config.yaml
hidden_size: 192
num_key_value_heads: 3
intermediate_size: 256
norm_place: "pre"
attn_scale: 0.125
bias: "none"
init_std_qkv: 0.0332
lr_head: 0.0084
MLP neurons of a small language model. Each row is named by its layer, matrix (gate and up: input weights; down: output weights) and neuron, and shows model dimensions 0-191. Each number is 128 + 32 x the weight over its row's rms, rounded and kept within 0 to 255. Numbers have three digits each. A neuron's up and down rows have the sign that makes its largest values positive.
After each neuron's rows, "fires after" lists the tokens most often just before its 100 highest values on Wikipedia text that the model never trained on.

L13.gate134:084162190122142128131135129109101178123181181120157128128132103110105082133148138090083146133140167114170187111144110091152138170132103138117123143242226124099169137061100103103142113140175125123061147079104057139146140154190151147133124086183118124151079107203092139105075148158134130075124165105148111107096135101100144169160146095114110119138118130158128156092106160116164140122101108143129119137152133120151108115161154041067114135160123106166099127062144084171100131137105150104159175138069117139146093091142099147127139125102122155122074130086125151082105097186124102039
L13.up134:130162167181177110122103167120159117100112131129130174089201162095159136096092110176159192105161173173089139093107122135123110111115122090183140159101102101144085148130082151166124147129087122074184155132088145070093161180134145134052119085067106137172155113087160111138095167090105090172124087203143109129119078100142137122125142089158155142158153107158129128092126150155144092162152124129170098171163062086109176180132117169090115114087131149126182121193095095073070146124115137108113145120124130106168138113095076075088126123067133147155090084118122073142158133101174132084
L13.down134:145112117106119101087117133100045171164098160112125122106110061113137129152153120156091115157208091090123058125139055122116152098115085149115172188071103155100133139122169094128140136128104192152188100147073148107116176117128152114131143151140109089187077158107086160116152090119137148172108147098137048153150110123109116134115107166140131117135076119124139140087146208088110109132168116109168087116088116116123071122141097116149116130093117148147113170162066111168044182107103158116096124186129187154097063109175200117152148093139119161178124164139100168120130157168126119098
fires after: "-", " (", " \"", "w"

L18.gate133:130052177186122061054171110112144076124115128146186118068141082098115120081092097176104170092125134139100137149163105155085128158138156105076097122113199182124113080158136133147104194148137114174161132102157103057123102118104165135165120107174116128143122146068126148123137101141140101082154084142137110092087090165115097099154130116150117108106125094116151134092110142142131114144085124114131085119084080147117078108162138153141149164086073101150111095083089145167106106106070162116171156136070077145167039120180121053101106102139097142092158118112147136086110111111191150102
L18.up133:088107179134142166113158129203131160126118136199109094152134071034173121077128157125111168117144090113165099073104131113077158165115092073111175097110155190124142127102099119131076169128148174155105110151157077155099153142065105091082131116136106110110100146187130127151184139140142139134094126109090105145096150117171122111096193088157179111128167111091210188145134168121170114133081119098100131159101104117104104125135080096175158092160107124148086128111103173144117183151103112094163194155107142107101083148116157164159078129137160156091139066110137169134079116162128172142
L18.down133:172124109193119157137110139131089128143152112126115084098124158087131105158144138116119117118152162130101123092205129138166134129168149108090160112091123118143123130185077154080158002145126139128165115128169134076084140121109151053157109138198070134158143143155131145123148102144107136140143114103145151142121116067095150137093178156102076136127092163152105118167183138125093157080120129120146157078112062089176194099154155126140173062156134141076173126096131116175070117161199145119073183135132098186157091155116082138143122136147105150135142118121096064056152170146087125141
fires after: ",", " v", "e", ".", "ed", "on"

L12.gate3:127178192141129068133104159118124090103123140134124086153125131187110069137092135178163225093119194117120112150143120177143096106125144100098189158151151126146164093119121121132128192146112149118121161122193122073142111146117140122118079157072109170132106111140122141139126142164086096159144136153130117055077171105172127135128139050101102103126141142113126132137073185117145172166124191142190145112115149141155139174096141148158126183101168147085139173096095066101114183161121169112127120134124053133130146123130071128119164133083091095083188113163115107178110086157205099087
L12.up3:106161162136128122122124179134126085121154155123112138126177124104155082154110125157139183067099137167079060121092065103103095119106120082114159101172110150096159069180106093159147168161118149093141079156139166155099135089190146094095123091088163118126117099089078139124157131138118172138068126084167139128132137137119150086157195204068162119104084107117105179106131189120153206133126105178138130099099180050167106131113135169074155133142191138126099140116145120110176155107100115199079108148111109101130135079106127130173089094100137155137100125122116141175171067126087135090
L12.down3:126139164174128161116130160119120100086137099091112075075152125112170105079118130148164175085129120143129120098108168141078101117185158089150102122174120153150145084151127166156137085179172033103126167189103188105111161100154143112198085118118124117132126108071129130114169158130171031132128118133079126104121184140153139124149142188073137124119107169090154129159148181126162120172162129200146152113154100181153149121125190096075133132107123118166168108090131126126184093105094086099098123092129129127080112118078068131127174122131171104109165183169101075074107145140087121152
fires after: " (", " |", " $"

L18.gate19:083155181102084130144144125138135182205114120084127165105145094111131088145108116127067087127120103125151158166127069149187120097102126142173131182124099154080126136144099102087209110153095109140133079079182095095097178117125130045141141131132171112111133153159120209160108154127152161119113128189099111104151160179120150122109132103134179125139111134133145165097143062169184108153136159155143100052230154119092127146145130159106054152147150228108128128164128144155139148145134101166185091102112069092149149151119126142134123121107092085129127134148114135159121072123147132092
L18.up19:156084099108090108106129113098107113165135103102130104110130140095116096129130175122015129169142117148135136117091101128194049121159077080126127098121181083142098142091169119095149107089145135147109118152182071114155127123114132109164141135112150098129192082191142099111154153115196109167168105161162172141139154104115051127109146136123114134169111180083102147082116129143094106161155183138101176129117171170120158134141110179185163112150073105176113141153101122109185092169145104128099073097075140160096110131157106160128066171128102167075142161128054130082147131154134159184
L18.down19:133129094198091112130111143146115139135143117135175107083110155173098084109104116147123130106154155155130107097195076118148110144149108086113155173112127100179123196145126170080093150132140117188115108160155195089127090136127135133146114170122159094154081162100122156109138131129166094138101150065076177154076117173090140140174072135114173101121169098151100053145128168121096196188082112089096117149053073105183096117147156106140085146146167077138117098152109096141099087127159102111100106136103148182090103130101110097129137169082157140112186111149125135059178160103084191097
fires after: " b", " B", " F", " f", "-"

L2.gate71:152157108112176136158105086154107107096105140142152096143218102161136083147141128147110176126193154059143056103187103155133166146108192105124171121161160120144162134197170149151137082111075172155106122094119106116130094100083139138180088130148124140107071093109143153118165158163091095169123073118150118140111151131130104125138072124157133104151151129140083133147116142113081142148086122068155139141152141098135103218091114156181159134132145164145203079133087109153167098187103115110093117135160101111094122065130075086093147105166166063066135129154104102173164154142092103102
L2.up71:131158109142127135219104093180155114136092093146173138186129103137099185095055140163057156091118118088104117116132141091038118087111106100125107103117126103189181068185125153092109097132120087124163160172077081089109170141148139148149112159121108127127061103147113107136148118131095139149111118154196112111109091149142119132109198086128119152162123169135128169140106138161083136165180124113145155207154104132127178121063149120107170119046178143101139125190059104124149078146121122125117091150071115093139087088146137118108088171123142150143173163110126122164099144151140137119
L2.down71:104098152137085158123131156093138124188138064120118154144056146115131176091119151139137048142071128179135217146069159124082116080128094155138087102158113137164085082083107109073104133120166090117164122190120149139115187191174134135052146139084108106165159124118117087147093124065150165090158180150144147107110076130107112131084185130110116127090092142127159136116143118131162124131196139133134137168118112159121136055144183098081136119072108155097063203110140130119111144123137154100127154148117144119147114170121156155123096177102084181186154124105170141130125110118164173155
fires after: " (", ",", "–", " |", " in"

L17.gate200:095052114112090147117160140132124149114119086120086140082117159081067095178130125164107143186119118121139173122128105080117114122123173158128061136177099139122148057109165157190131181107189138080097104121151119131077123133085151124176133078100089141186152125188124116137154158105134129152135076120133141121111072117116085118149150118135125138067170069093116155051051097115131120151125151127121100090142097161058145119188146156119088133146135106141142123131138165100217103101120115166191150173057117081062085176113153106132141136105178156148160109086123092104131122147113129101
L17.up200:113109106124118149125086150191076165149144116086078133071119114121085111131122164164140152111132161176142100160072054106118140162153161125089093113150112119085120093097112164168133174137167121114109094169129108097109113132063175150187126131161143167146185127196180161145118100131106105190181098162130157154148211110119135147103152130131060086140146120127121088184109124158167137157122101138138094130195158130148136180137115122175129132150109174063128148108126138108094141132055162159147129118039102150088151129104049139148121125095145147101115145129040078077137089091129171141
L17.down200:122127107127090128098100152112158115064149069111108120144181124149116192164152119152111099183104197179130119084154127125157089129120087171209089121105149169123131115185102118165197129156118155108168090142135142133114119150152096128087112077127113173139104091053101127128092136172140129159123116156181123142043092106104106124162099139177141133122097098139163076130155173110111198074126170147124104086067120161120118160155175153165132113142135085102069155135192174117153096121141102119159154132090124146095097167195089115069109134125121100202119183119138089160169156101106098091
fires after: " b", "b", "B", " B"

L2.gate211:136100146141138082097141074136116117055135098094127103142123128120145144116162098106119167161157108151136091090105144147154096107129080176132107023117160136152154115185095058115042137104156157162133133155117180151114124106147084091087153171118129128064111142081130131142151115148099130123158155142103134178146132225142109109103094058099128125152140133146139112110086137107106145099121118098131091085155156079134072173120069225166152123104191109201148072143085165132172130146092143201117122156155126114145158079146134120088110115149170151131114137163144098102121181103103188143
L2.up211:157129119133161144125122119148144095093124190149128177122141133155114078107142105172143106193186183123172145167094107099142067138151169071126056133159135130151155173088156094121126110109075157097133122159082115136120146125069093156128165127124129200161191113164091117091102159103153117099069120142158073159130092117110163130113173139128139096124109167144169187118094075139152048152106177133099086161100177098158136122141181174123176185139107137134162047129092071142100173164151130166121145166100104113169120150119177183099067146133144148136113100130102099140139158198096095117
L2.down211:132184117101167154146084109128138121141110171175139177126134142140112100106135163163142084162134163095144161150132120153112092158170180069134112177176112151138128152054144145093188069142107151138097105131119091098140185136072122159149142117111109191202165143178057108118089126095171102088127139129126107091114099029112173141138161176158140103119126142146168167155152058149138072141116145126139141180102136138143161070134202099098097170155080118069117140140157064144070144152147132092151178117087133122139091197103126159131129111110102118133144088119146111149146151181166079098
fires after: ".", " (", "8", ",", "0"

L14.gate45:147129160127121163150099139141088109132126180093137100111160112097122181104114201153120183153154100119154060115163159170168128119168105086152128112183131096144127141076068118161094139150148139080073100085152139070152169117126139157150113096123127076175127115133133170134132131162108111145145078157186103183167097144158085133118108134109132144133096129127140140114114128067188168169118132065161084085129076099161118118199154158153236118090114113187138077146081084189140142114134153180179121151115121091119124127147165104125184159104136126091150068110125165142141099179158069082
L14.up45:091084099159069134133098121125103126082138105131141123179058088109143164124081116115158131169116156098116065095113132152098116118106117121102153156141137104116177102087137155160091138114122133148152094111190114148130189130114101206103157139102136158050172091154126123125080130141128180090115173115126146176151086107151146074116124110152185160100126094105118148107093171118142128140084155068155106076095081107131091134057157109148143171071119148153086173131177127112106133127137197131098107170044081080140206161193077104154104134135156137101192129091146160159124194142140130125
L14.down45:190196144152133114132160125165149090143140110115078138103177093122134112145073098138111165168114131163164090088134142077144127116153181139149132105130148119107120150141158112175160151125111129158139156132099117108183119163074131119144030075148156131114137148173123119114191136133137111119136114111163110097103151157116156163124150141126130095161090109061104057069135130146190115107086154142097122179143172208175149145148094184143103131159143126112111147085180148105184048114167110136070046130186053130102088092117129170126152140122119093110142095122176095101098163143111210132
fires after: ".", ",", "8"

L16.gate2:125145133208154193107196090105118172101158188162149146133140083129125139139149153193124126160191137139102149109082138131136087145097102124107151127128100179155108065113101068194162122151189156150095134152133091103145155104109143126124124100167137121125125171148133127132078141142175163126159170191135132156185149132134190140134125128148110109062131112095132127154079128059170163104086091093141152124179094183139155078137119137146109142114117092172138136068137113112155175161172088096159156122121120031191119164156075105078119168110120088129139123180083161129152132169084151083
L16.up2:137141145077064143141117156191168119130153065178156149108203113109069114076119147117162127100106156131112116171081103080085110122073110110135161105185089133146101124140134100080097145149165153163083144166173099097089160074137165131159135057118153099099117133113114161101122146101119092113100134067141127072141154134110140080131119142195144124158172118087128131075110104147093135077137120127105164077169078110084173090170184133108204135149154167100144168100090109184091134108148112147107138112110128187079134094113174183116112093141116058078140143119073139110124111190113144115
L16.down2:091136196137134172076119126159122169120098115134085093144091114131143070141148086095110147150122143167110147094107147158153069085127065110177162052163125106168135169121114164118215130169099144129166137123117124113098165123070124137203122128100107132111158123165118140150113157108122146151123078172132147184081091105086114100141139161177113136138153125104114093184099147086090125080097157151095136065080121180130084104148121172164136085100106100206117128143113157085164093150055121091169135100140145179140138146129091123115165181161086141153157182113096104103138207075128103088
fires after: " r", " R", " b", " st", "B", "b"

L16.gate143:129129164111203100088093133140132126125159085099088123147103102106181152166073107124127141158154136184141150115154118159102099138110123193156130144099170163147098153130194114116065138113082128059153092164165089101170096117127116107202160136098135129116191133120169151142148144098130076150177178094129133065152038140162190131134142065084153157043116158104154085150041105162133110123099097152161146145147145202141120080086139128106143143145167095174129088155135174148137104129093103117152103143136159113071154136127109141146114144186160107166124143135152184149099176158107136128
L16.up143:151089136144125122087114166116115166142163179136139065139182099158143131133065176134150129128086213140114129111143127165128158118150160157112061122108167154185127087096125088136113143142141106123050113107147117173114119105096113170115132062114104162111149132114119114116073119164094141089153124116090105115181076085143161126144095100125170159109111150147075165178135082132077104143132147092135120197054126123073141172065123138129126106060188084147111147122199056164113193113115100125130124154117135147061119136152152123141148129138108132153146136054164187100152193190116162113
L16.down143:122111115148090142119126147137068133122127145116183129092196169170105114065100111202074087077117122069155145128118097043146099115188174130127113148123121082144148157067120176135173140149170112154151091074175111097086125133111142137095110138057159128095109084109126122128124170091111067072116144111147190089147075140162126099144130115189141090204180125139123136131160118067108137189163151155138145170112165059137101142091181118114151080133139154128187125199124100144137167118100149138117144172176152149117131156143103150091131135097112140141135173144107088124144143189077130153
fires after: "re", "o", "le", "e", "ro"

L13.gate75:089135135119100033142114132121102180117159083196077079161081137097088135143177133150128133135116116117123101101098113146173131097141144089102123130062097087109086143125137157077140184176153129065119167098149159038159113066106169107133093105121165188148135121160147071107145135114175148101054103153082162139112156128137122160204206174137137096109176122118122187130062115161084154116107120112079175160170125112089107152167081143160088129112148129138138103160157146084104082125149160144120133115158127117116090076147117169157140187113109158171136109118142150135191159130118129113
L13.up75:105114135124049196152139102116121149129087096167108158140151107145103118119123138152080112170139092064093116143147118142075094101063124152064128175089158085099131102104102155153144107121155187062060126078093155149157115106144096093113153165154133079063145132154090137126160145194073131133127141124127133200153179107074106089112126128140127197086059146145124145045142141135167132128160119178088172135118127132105153189171118161173167146116164114122152138147119184082102162130164137177189101050094094125142133104086132095144114103123116124091110167157142136159153139134175144145
L13.down75:144092116101147104202136155128200116038122072161184070145142157117102146078081104132139135104169117150114122137120143112143044039147127107123125167080120187141120084072098156133150092118117147132108125100132178152092175125104108125154111159147165141076096115182133105136187086143188114142112090153214150103132087134138068118106110169145136135106103094060128113136115109147152087084118113109122112181131164147126150164142067107079192111114134103127178094154125163126118116120081098130150116087115144089156144134156154071170186132139101153164114176146105078148093155180135120118
fires after: "\n", " B"

L16.gate241:133125081125142162078186079105069141076124134098164134112105133126162123148133091171128139187132058158130066126110076141136096087081095179177119122096120126136144142113098106114110105149141103108106122105113128123104142152062076175098145142083108136157107207129188113129135124161147204158103156186152072128179063142158123134135055113126160171146116108187095105138100165092068163126131069107117168143133158143154106088130103141136144132109147076132120082145132142166091108104094070121144097123158159103115138164165088135197182139113063153122092157106146063146103067118166115159
L16.up241:141076166147133109168179141137094124142096171091093116191099099117153120171090150087146140094125148174129170142123043131172184087113176151066087116118149115128109076148112157077141219152141091122122132139124143201167095109154145148143134097110091126152179172134170157098092112113123101079139112123107131156170090104185121180134178124114148100125138109113154113186150080144209093106118152145123175115118124184109167092166130115148089147107091124108188095082050131148146134101090077079127116124170138184130085118110115170098173160120150183106123111164167099140124149128132189137
L16.down241:174136092097147176103076070140121158148146070153147131083203161103098125070185135132102082170107124111141135084140160101129099158156157111091095117122095110127102109100139141166174071157124181110114107141086124085104175129156090089143120125159171105115071132134160088084181146160146145101126163139107133075070131113076145119122129137143104113082084123084112134111074142115119148111141108070161145133112174121150141187121130096129110087139091122093153158170155158187084156177133123126124115096144111182131141124164129165178103133172135104144238066121064166150135114166135069047
fires after: "e", "le", "ie", " St", " He"

L15.gate199:120138116104098097120116140184143142128045135102105135110056121161137077089138153123097110170112150150147114146140097068139138100176171102095144133123059107095102095137135145176143153148125143122121184068055109129145106165141160184129134086142103133176168136101105143122096175115096163144153067151179138158145140175159191153086136113145085149091111131172111094089074033104119154177130098149126136125122155170115046103147121124098119101126121099180163097125255142139150127168143159117123130155108126147146147121108149141116167102143149154144076214122090142135135153104186156123
L15.up199:180160114078117095120108161139121135098080147136159097077113152129145062126141090111082162196070100121113103204164073081133154177135142098070141108169108105101160151092139184183114112141120178169128153045089050137147093122121141158119120094127146097134146105084154111110127160087140132135169097150202121114111100148137153156107119143145087125184122118197131079144081071135140162176110134162063086164110131184121117153136154104163116129107108132183168163149167116103081130110096161082117141140109122085137132110079200122126145090114161138117096102109143159103172118071181127156
L15.down199:152127116077092127131126114096160126072113148142154065131164118117076102119154128141122077074112154094190132064059161109163128133100148160148080121228152164120135181154124109131147178094135179116124133134169183093113207139170136091134104163082115129085125093093104109094135147131208121116106118126148120093126100124104156070100112139152134118176126152098134155160134148193121152140165150163095103171075085123087160158061154171088121097107135060102139141143100131204126090092122097104053177109102114087150148108181124060138167117147133117113144134161099091103156115130147115100
fires after: " f", " N", " F", "f", " n", " v"

L10.gate109:096153094152094170148141135125118115128118151160112056108134162169152135108104111110140140099195111099147075126139142137145084122108073138121096163042153142116122150120111117182096152148166114089154087041107162098202174091101078140137164106108111131171114124106171131121111140106164124077081143144113115108094068125126170196110191127125090094176129159149094151161092153192181186140147138157051128132120117159210122132092134151155096145175195122148188081150089117169159089166152107136119099207139106139116161156089121119120110155116111110132101143127129145159175153132181099100
L10.up109:123080082095120145075144179116128159111114079115108131118135085084136176163117131181148137154136139105107118138142207138146115153135120115097097104113138127144089152075121119117144174110172148086127131102183150126111117157122138141152073156182143075144121142135112130140170121114151163090116112178157138109133129105060143130078127163123105163133070129064172152105136177156133164162100231117125140085123134109213176126140113188114160163151146087096105111089116141148181136114081184111138044129146066114123131119123117165182112141071109148093183050128136113145098127209165102058
L10.down109:122124135106119099106062185171149088101088136129070172108077054136159130131154089148168106176093161151125068156122142131122090127099068144122146135163096117123079094152125153112110070158181103082082100075134141150097149120108136124143015057147115109111124089137134113186129114123131147134136130132107135115152163102094112160099122181092097141094144119119176134095099118118101178122133146150185162130124064145151188149109146148186098132163134082171147171102102100161140134107065101085170102146150191104167191112170079188124120078148140163130181103083109095120148149147101150102
fires after: "\n", " |", "our"

L10.gate198:110159160079091091196157176078151196115199072073116095120094185145089129134146105088165139168094118154159130156080121174135151155141131115079144183065157158088084154121145134165141136167103134125111163140191087095127110100123137063109116025092151176142143094073154115141140123104152123155103189084066124150106155138173172128109082128117052130140137068149112164131083075108124106144097097166112145096144078090157075128106117094198127127134148137120114105122116147171126146148128130138114154098124134157154081064161100146109136112082121126106121141157127138119132181130143086090
L10.up198:053103107140145149152180142144145143102141121108120148173111087131095143151118180155085114125120087138131099135135126117134126124078149155093103172027083107164101126100096180172134135110104135137109137121130224071075147140149117102147085083180151116134110134123068194118176068145111117127113151142155138101212110122085143111085163137163143166081139177197138140158099081117138146104163127159120137135135182126155148094114114150159145190106175095150127143173134121055134114110155150192187091088103133185108101137165127098119101100133139135127166167144122173140057170128204122150
L10.down198:125104138123115155177096152132116130063121092146137150136095091122130133100117147064112062148167045147087136128167160109109087085129139111124072134043082128117103091094068134165116104142169137131122092134163163107130136151149104142069187123212147165101138091094081078135226116158149132135129139149164164118149100106146130111104147164175136133113152123163120114112106142155098116140135103099120111122082172188144111149049158100124118173134116153179194136160153177092096156113096121166136132069090166103176139157181180129196129117153110124175169126134071145115103165146181157129
fires after: "\n"

L18.gate154:121120194134193101152060131114166135119136107159108110159083107149115098147143105143083178145178110190123159114127144105115071133134135143113103142099040145128088110116180152058146163175083117097075178074152071159169122120116143157158123115166124149095186146120064074154134092142116117102148115105165037152098159106098184130149127114097061130159116158139112138126145085186147142090157101156125114150124095155177176148111128132163114118162138133106140147095099124061104122176189118139113134141122164110152165151200099175133109079084135170153181149128122089068167132091128165131
L18.up154:108143095089113085167042087174111083135136139118121125150125137119091142158118148155165135111171107180074129069122181153117154074094113164117117143135107128172090120120215131124074156103137152118107148161164065147086148129169146114161135156109041083136152140168103112140063133103143114122142092076124108110095147158134126159064109129084104091141114068074120219173155095166177071140096146104161149165126126138104132073113129141141138094154069115091127122152105145185147084116124134143139131156092150121133164155149100174060185105175150093123115127187114127096150046119112122114
L18.down154:105113099084071155117117165150096121109141106090185169133152151122132142140133122113134172142147102146126144093115111139144197127151116083120079218164097156124093116098148100163113133123170162171216141099140171088103117154146069124184171165096106123177052183157180141155117116070047135125141063185173188094152133139152110132089093113163176140186155106168111085081097166085150118156125134122085139142137090097116118145126117151196122141157126149103097068179158105154171102195137104131146155129167086091101113116099130097125154141096113169098159127136149116140175162103111112092
fires after: " m", " a", " M", "-", " A"

L12.gate139:187171171167131125083114178173160134133140118143133169115167136175143142162089154100117153125176144178123202112140091058133128088171150108177128120113063183169047135088100105122117144146084059171129177077169114118112212143138140119113159138104125086127066113118059134171138124150056111109156121172102137146117110139122161128052117145114105129136120185150077119105117157126096102089097167098141086071169166144109147142169116138105190167157133160098131145132133116153110137121142160107168113135129140132141111129149150171169104151189150175172067086131145149128121101100181092084
L12.up139:146131147122117171106148129135022118119152151167122105107103108124166096149097144138103137192074157133083122173140138082120082097171102128076115164140124137111103121109059042165118152076148156115152159082232055133097128125163143133126103128051120137126170096150100176081110185124098107113151129173115149134113094113153104140144121133109166126076097141105132033189074137113123131141082086147081203184113132117110169110079158147074130084116113093124086145190113142111094099104093121108139140152090088168127178137145132160123164114127142118152134145101137109107093113102138145092
L12.down139:095093155126132110105111117125151130109084178162117078134096100117109077095211107115093140080085172076096087136115058194160151089136055140064162101070095139136128133156116098154162135092159115125116118157140134108117101057158196093108119155089120144143129111119196137044144158126165130150155119134134159182061136120102160108065158154110142115132153125173136098125142074109123113159100159065136158181092120089174135153098116104135107141051125159149192109135102141156136111143092119184074134129175115095110102115103135128098123135150075093118148107117155122150164146104057128187
fires after: " S", " F", " f", " s", "S", " a"

L6.gate71:185122124130080145073070144223174121067140096132083134073120120113146097129087191128092101129180141111119085109064150142111038084108127161141144093054149125143098094058108129140128158169161119090131118133166141113140143096097073115170184078189112119152071142135115100142118079110165165102141111135107109074098087135106120127074138161113057118186036118116127089131110135119156145106110138124112108127169082145080152097115112131127127119075140153170168113094126126132182121156164163156118130141178127099147147156180163113173117139140122121155119138160132172142132148191129077156
L6.up71:187106152129109062079139151133085044079163106129163214140175111167153093093132138110136092075144132118159151130180095140173104131114110140088156152175124175119157179111181144055115099124094219143103125094141114120181144125134184141145139059168112149172113136063122143143123168129111140101119115162113125135150149199151123168089091125131143115113081139145117144144116101139079119110097133161119105080143186111083091141140190118105131083159120147143125090119111155103115100191123176100088096104131135088198117163177115169175171140102140160116080079162093123113112088123083146122
L6.down71:207089136100139138086110126176094067106161108138091155102204085109186080114082203120064090122175109142103152139127104105145085094110099134120133132127121138140140115092157106045105110178116180148109108116150157113138170106117131122164151063173127176162119152079109144113089138146171156096118093139103068095116164192101120140072078160153097099162044160102123136101084111127108141127064134184128086100117105172118092110101131093143128116089115114177127082119095127107151117156130154115065104106138110090151140122209131155182153199120126160139094118163121127135115118177128136164
fires after: "\n", " career", "ation", "ography", ")"

L13.gate150:118079099141114128149123156140187133135191161202167135093147168165143095170098159129143154131176109135113126136170169078155113147122093107101057193127096130131130081097089082182149095119120170148150144084116132122146141128154172136143087121140171153117141113131132134107137150148078068121105057142141152134130161109081109157069134067088235142161095168130144128079134124082129090119162142136157114146123114119163071102124171168173194134087114128138158097157040184131111103118160177143171093140126150103131143107103130138139168129127087163064075139159082155077103077135093157123
L13.up150:113130126127192169146116127122141139164119091136175102142164118120139065099142179149098151137171113153148121096171143069125055103094107153197144191052202128138035137116112091144138084112093080169169177142160100137097099151135140146115122080161138136130163138145144120177121184140138159150133135144128163122157093168160132107152191072107130131117111155186137146146113169131130126200090163132164149203167102145099137176165121092153179125122214125156171058128129096148112147144095101101102111163118105180132142087150128083094129155141082120085124171123125079158115122143157084158
L13.down150:122112101086142130089125114157123163084128131113097124194124158184073138166068140127119095122152097123136106094112068148125133147070098024123110145109137152129132166087127154162120072137120146088160043139168133151158142151139190090168136080091135112145136157120098122114101110202149186144087073136159120104187123151107114057157120118146109161137171107164192123088163121125137111175105149128120104089134167084075140103134097176066069116124102156138129182114115094110108159096126134102087120134188152160105174134201102170142168089126079161117105094108076098189137143104119135133
fires after: " (", "-", " \"", " e"

L6.gate90:093128138167111145084125072134132094087078111142129105133162089165144160114175109143137073172155133081093114114132150107124121113152145125105105117137147120157134130113078069111117133162085067135122143128201116125124138112181134120162195101135156090151144102094103106103142118156145158122089127117104030110074104151165107191135099098096131145134137177138132122105097166139160092101178122109048106108149128139072093179110102132143179151170180116168132079144116129157034085120140167221124076142110063081173105106146141115143126097170182128095134155093207081105137158093118141096
L6.up90:114167058120121169123117101159160088134135067150123083144098143141160106093166125190154126184134134067089171136171136150145101124103170096119065104163117144093141148133127158155130092065139104172084138146177103137117151120105112155144163114125130165052085106133113057096106134150115110159109153157179084170109132128174132059073163089135107131113127123126103088086128112147139097208058138121080153157175085131190099156205184124103099112123097149169093169146097153129129169157132139144171180180154144080108120133111135137105082138158110090071132132129142135113146153107150200184
L6.down90:132163094099154150129114132183167080155106038133102093095087161141121152132121103180148138118139126086121190117154113151086110134079163115125069131127115168104163136145105090157150093109134125141086149144175057180143134137113150145085155104097151171026102086126105076125141095125117139150143163131143074130116089106190110068147181110152115125137128119125119085144151107147181079154085184090139117137194071112184116140196185125117157088140101100174096130135079083119119111196129125186137176151115144094141092130119159094142099147146139146101164128174134140133156154111137175215
fires after: ".", " 7", " (", " 6", "7", " 5"

L6.gate124:136034125141165153158112150087143122159106161148094095113156111146143103100064114176185107142156122061055156129117072147147146139110085138124141134141201140123148165076147128141129157152095092095185127071174107115159093089084140150114149099080122158142067116116167101140161127154148165073123130110163085150102148125137160099163100184068093119164155123100115149129085213149170110147102130127192142102085088113142114123107043100133122097134153142108147117076105110178155181150092152159108107162160102187114195104117087171139149141149174097130139108090083130172119141150091120103
L6.up124:083167105082160096115175127141116117136131132091104072130143135172135180132152153111128175168111134091150103091159131188099100117117103115086113134079114066022128080127095090122125078148166137103123106104089172114195154123207132153124070140096165089121124113121099135159170068079157104136093108121104123155051121129115127134114169106178114134144126115094138047090091043166143176059118105111100107120173095102165082153109142129118140101145159109151134192187156151077099087103147104117128132154089154080149107165206144131112159109080117146115146129122112113110165125118135162150
L6.down124:119173102104160099071119122138142117072163116116124107174125149160135181176158123116149121171148133123168093152101170177149114112133125161102142126079089085080115104134122123117125045110155154114126100123102143089178135174185135134103099153118181053119126106118140187094144118039125106156128090114088118127053135173161140160139169068233126144139117167152177072096104090121121119092116104129094104129142074147170107157126151099127139103120127117149162184133163128073099090142127071145101148196099180106157117194193182132094148128100130174110144160117142117091156136117147175170
fires after: " |"

L18.gate70:118141146183155112138074139086171116142101105177141184161086169145176062118122127088152132161145112110089101071148115129144136104179147094150161129117085113122186109111168111152107137120159159070108145157127091123112097179135163152158163165138188136144128087108121167138104183156098125096127138118122103120157125100183167101208053141135098096110105171079166136073086109126128114100094130214127142133142187135159164090115125122121113136163118123145067115110197136115207122164109128163141158095099119142119144156197097158130122077127125148166150187089148099166183067099081134063
L18.up70:109206120093099089128149128125090119145204117121132115138107115082063094129098091138098110125129179161114141130140117085171127099130152122173124085109142155094074097098155080102155164188089119165080149196210154090064139135129110118160174177145162160146145148124151109114152141126102151173133183101167192136142111096108077135199095113137122152146149117146145159154169093168141180137121176126126192150098070106096134075131143113134165133086111131110140148129107147153149112070128192109149106090137185117168162170088132183171146152098149104065141154079142118096199133155082139120
L18.down70:157129113127152106082093128122156197124142111139142151164138152018109154126077173147122172113119174125108093110083166193116140065111119149133136094195087134121138164095209172167183119084153139144165097147112118147126155073100088112120146110161125176121102115128162151141115144078074091071118142122062142115122084104138136205126154128115145109145125119180115172151118107146130126144143127112129080171107145075099170108088138135161081078098133141129158176095096088122151149147141146198176149179167137183122172140188110159165128113113084084128139131087134206143156143164173140154
fires after: " m", " b", " M", "em"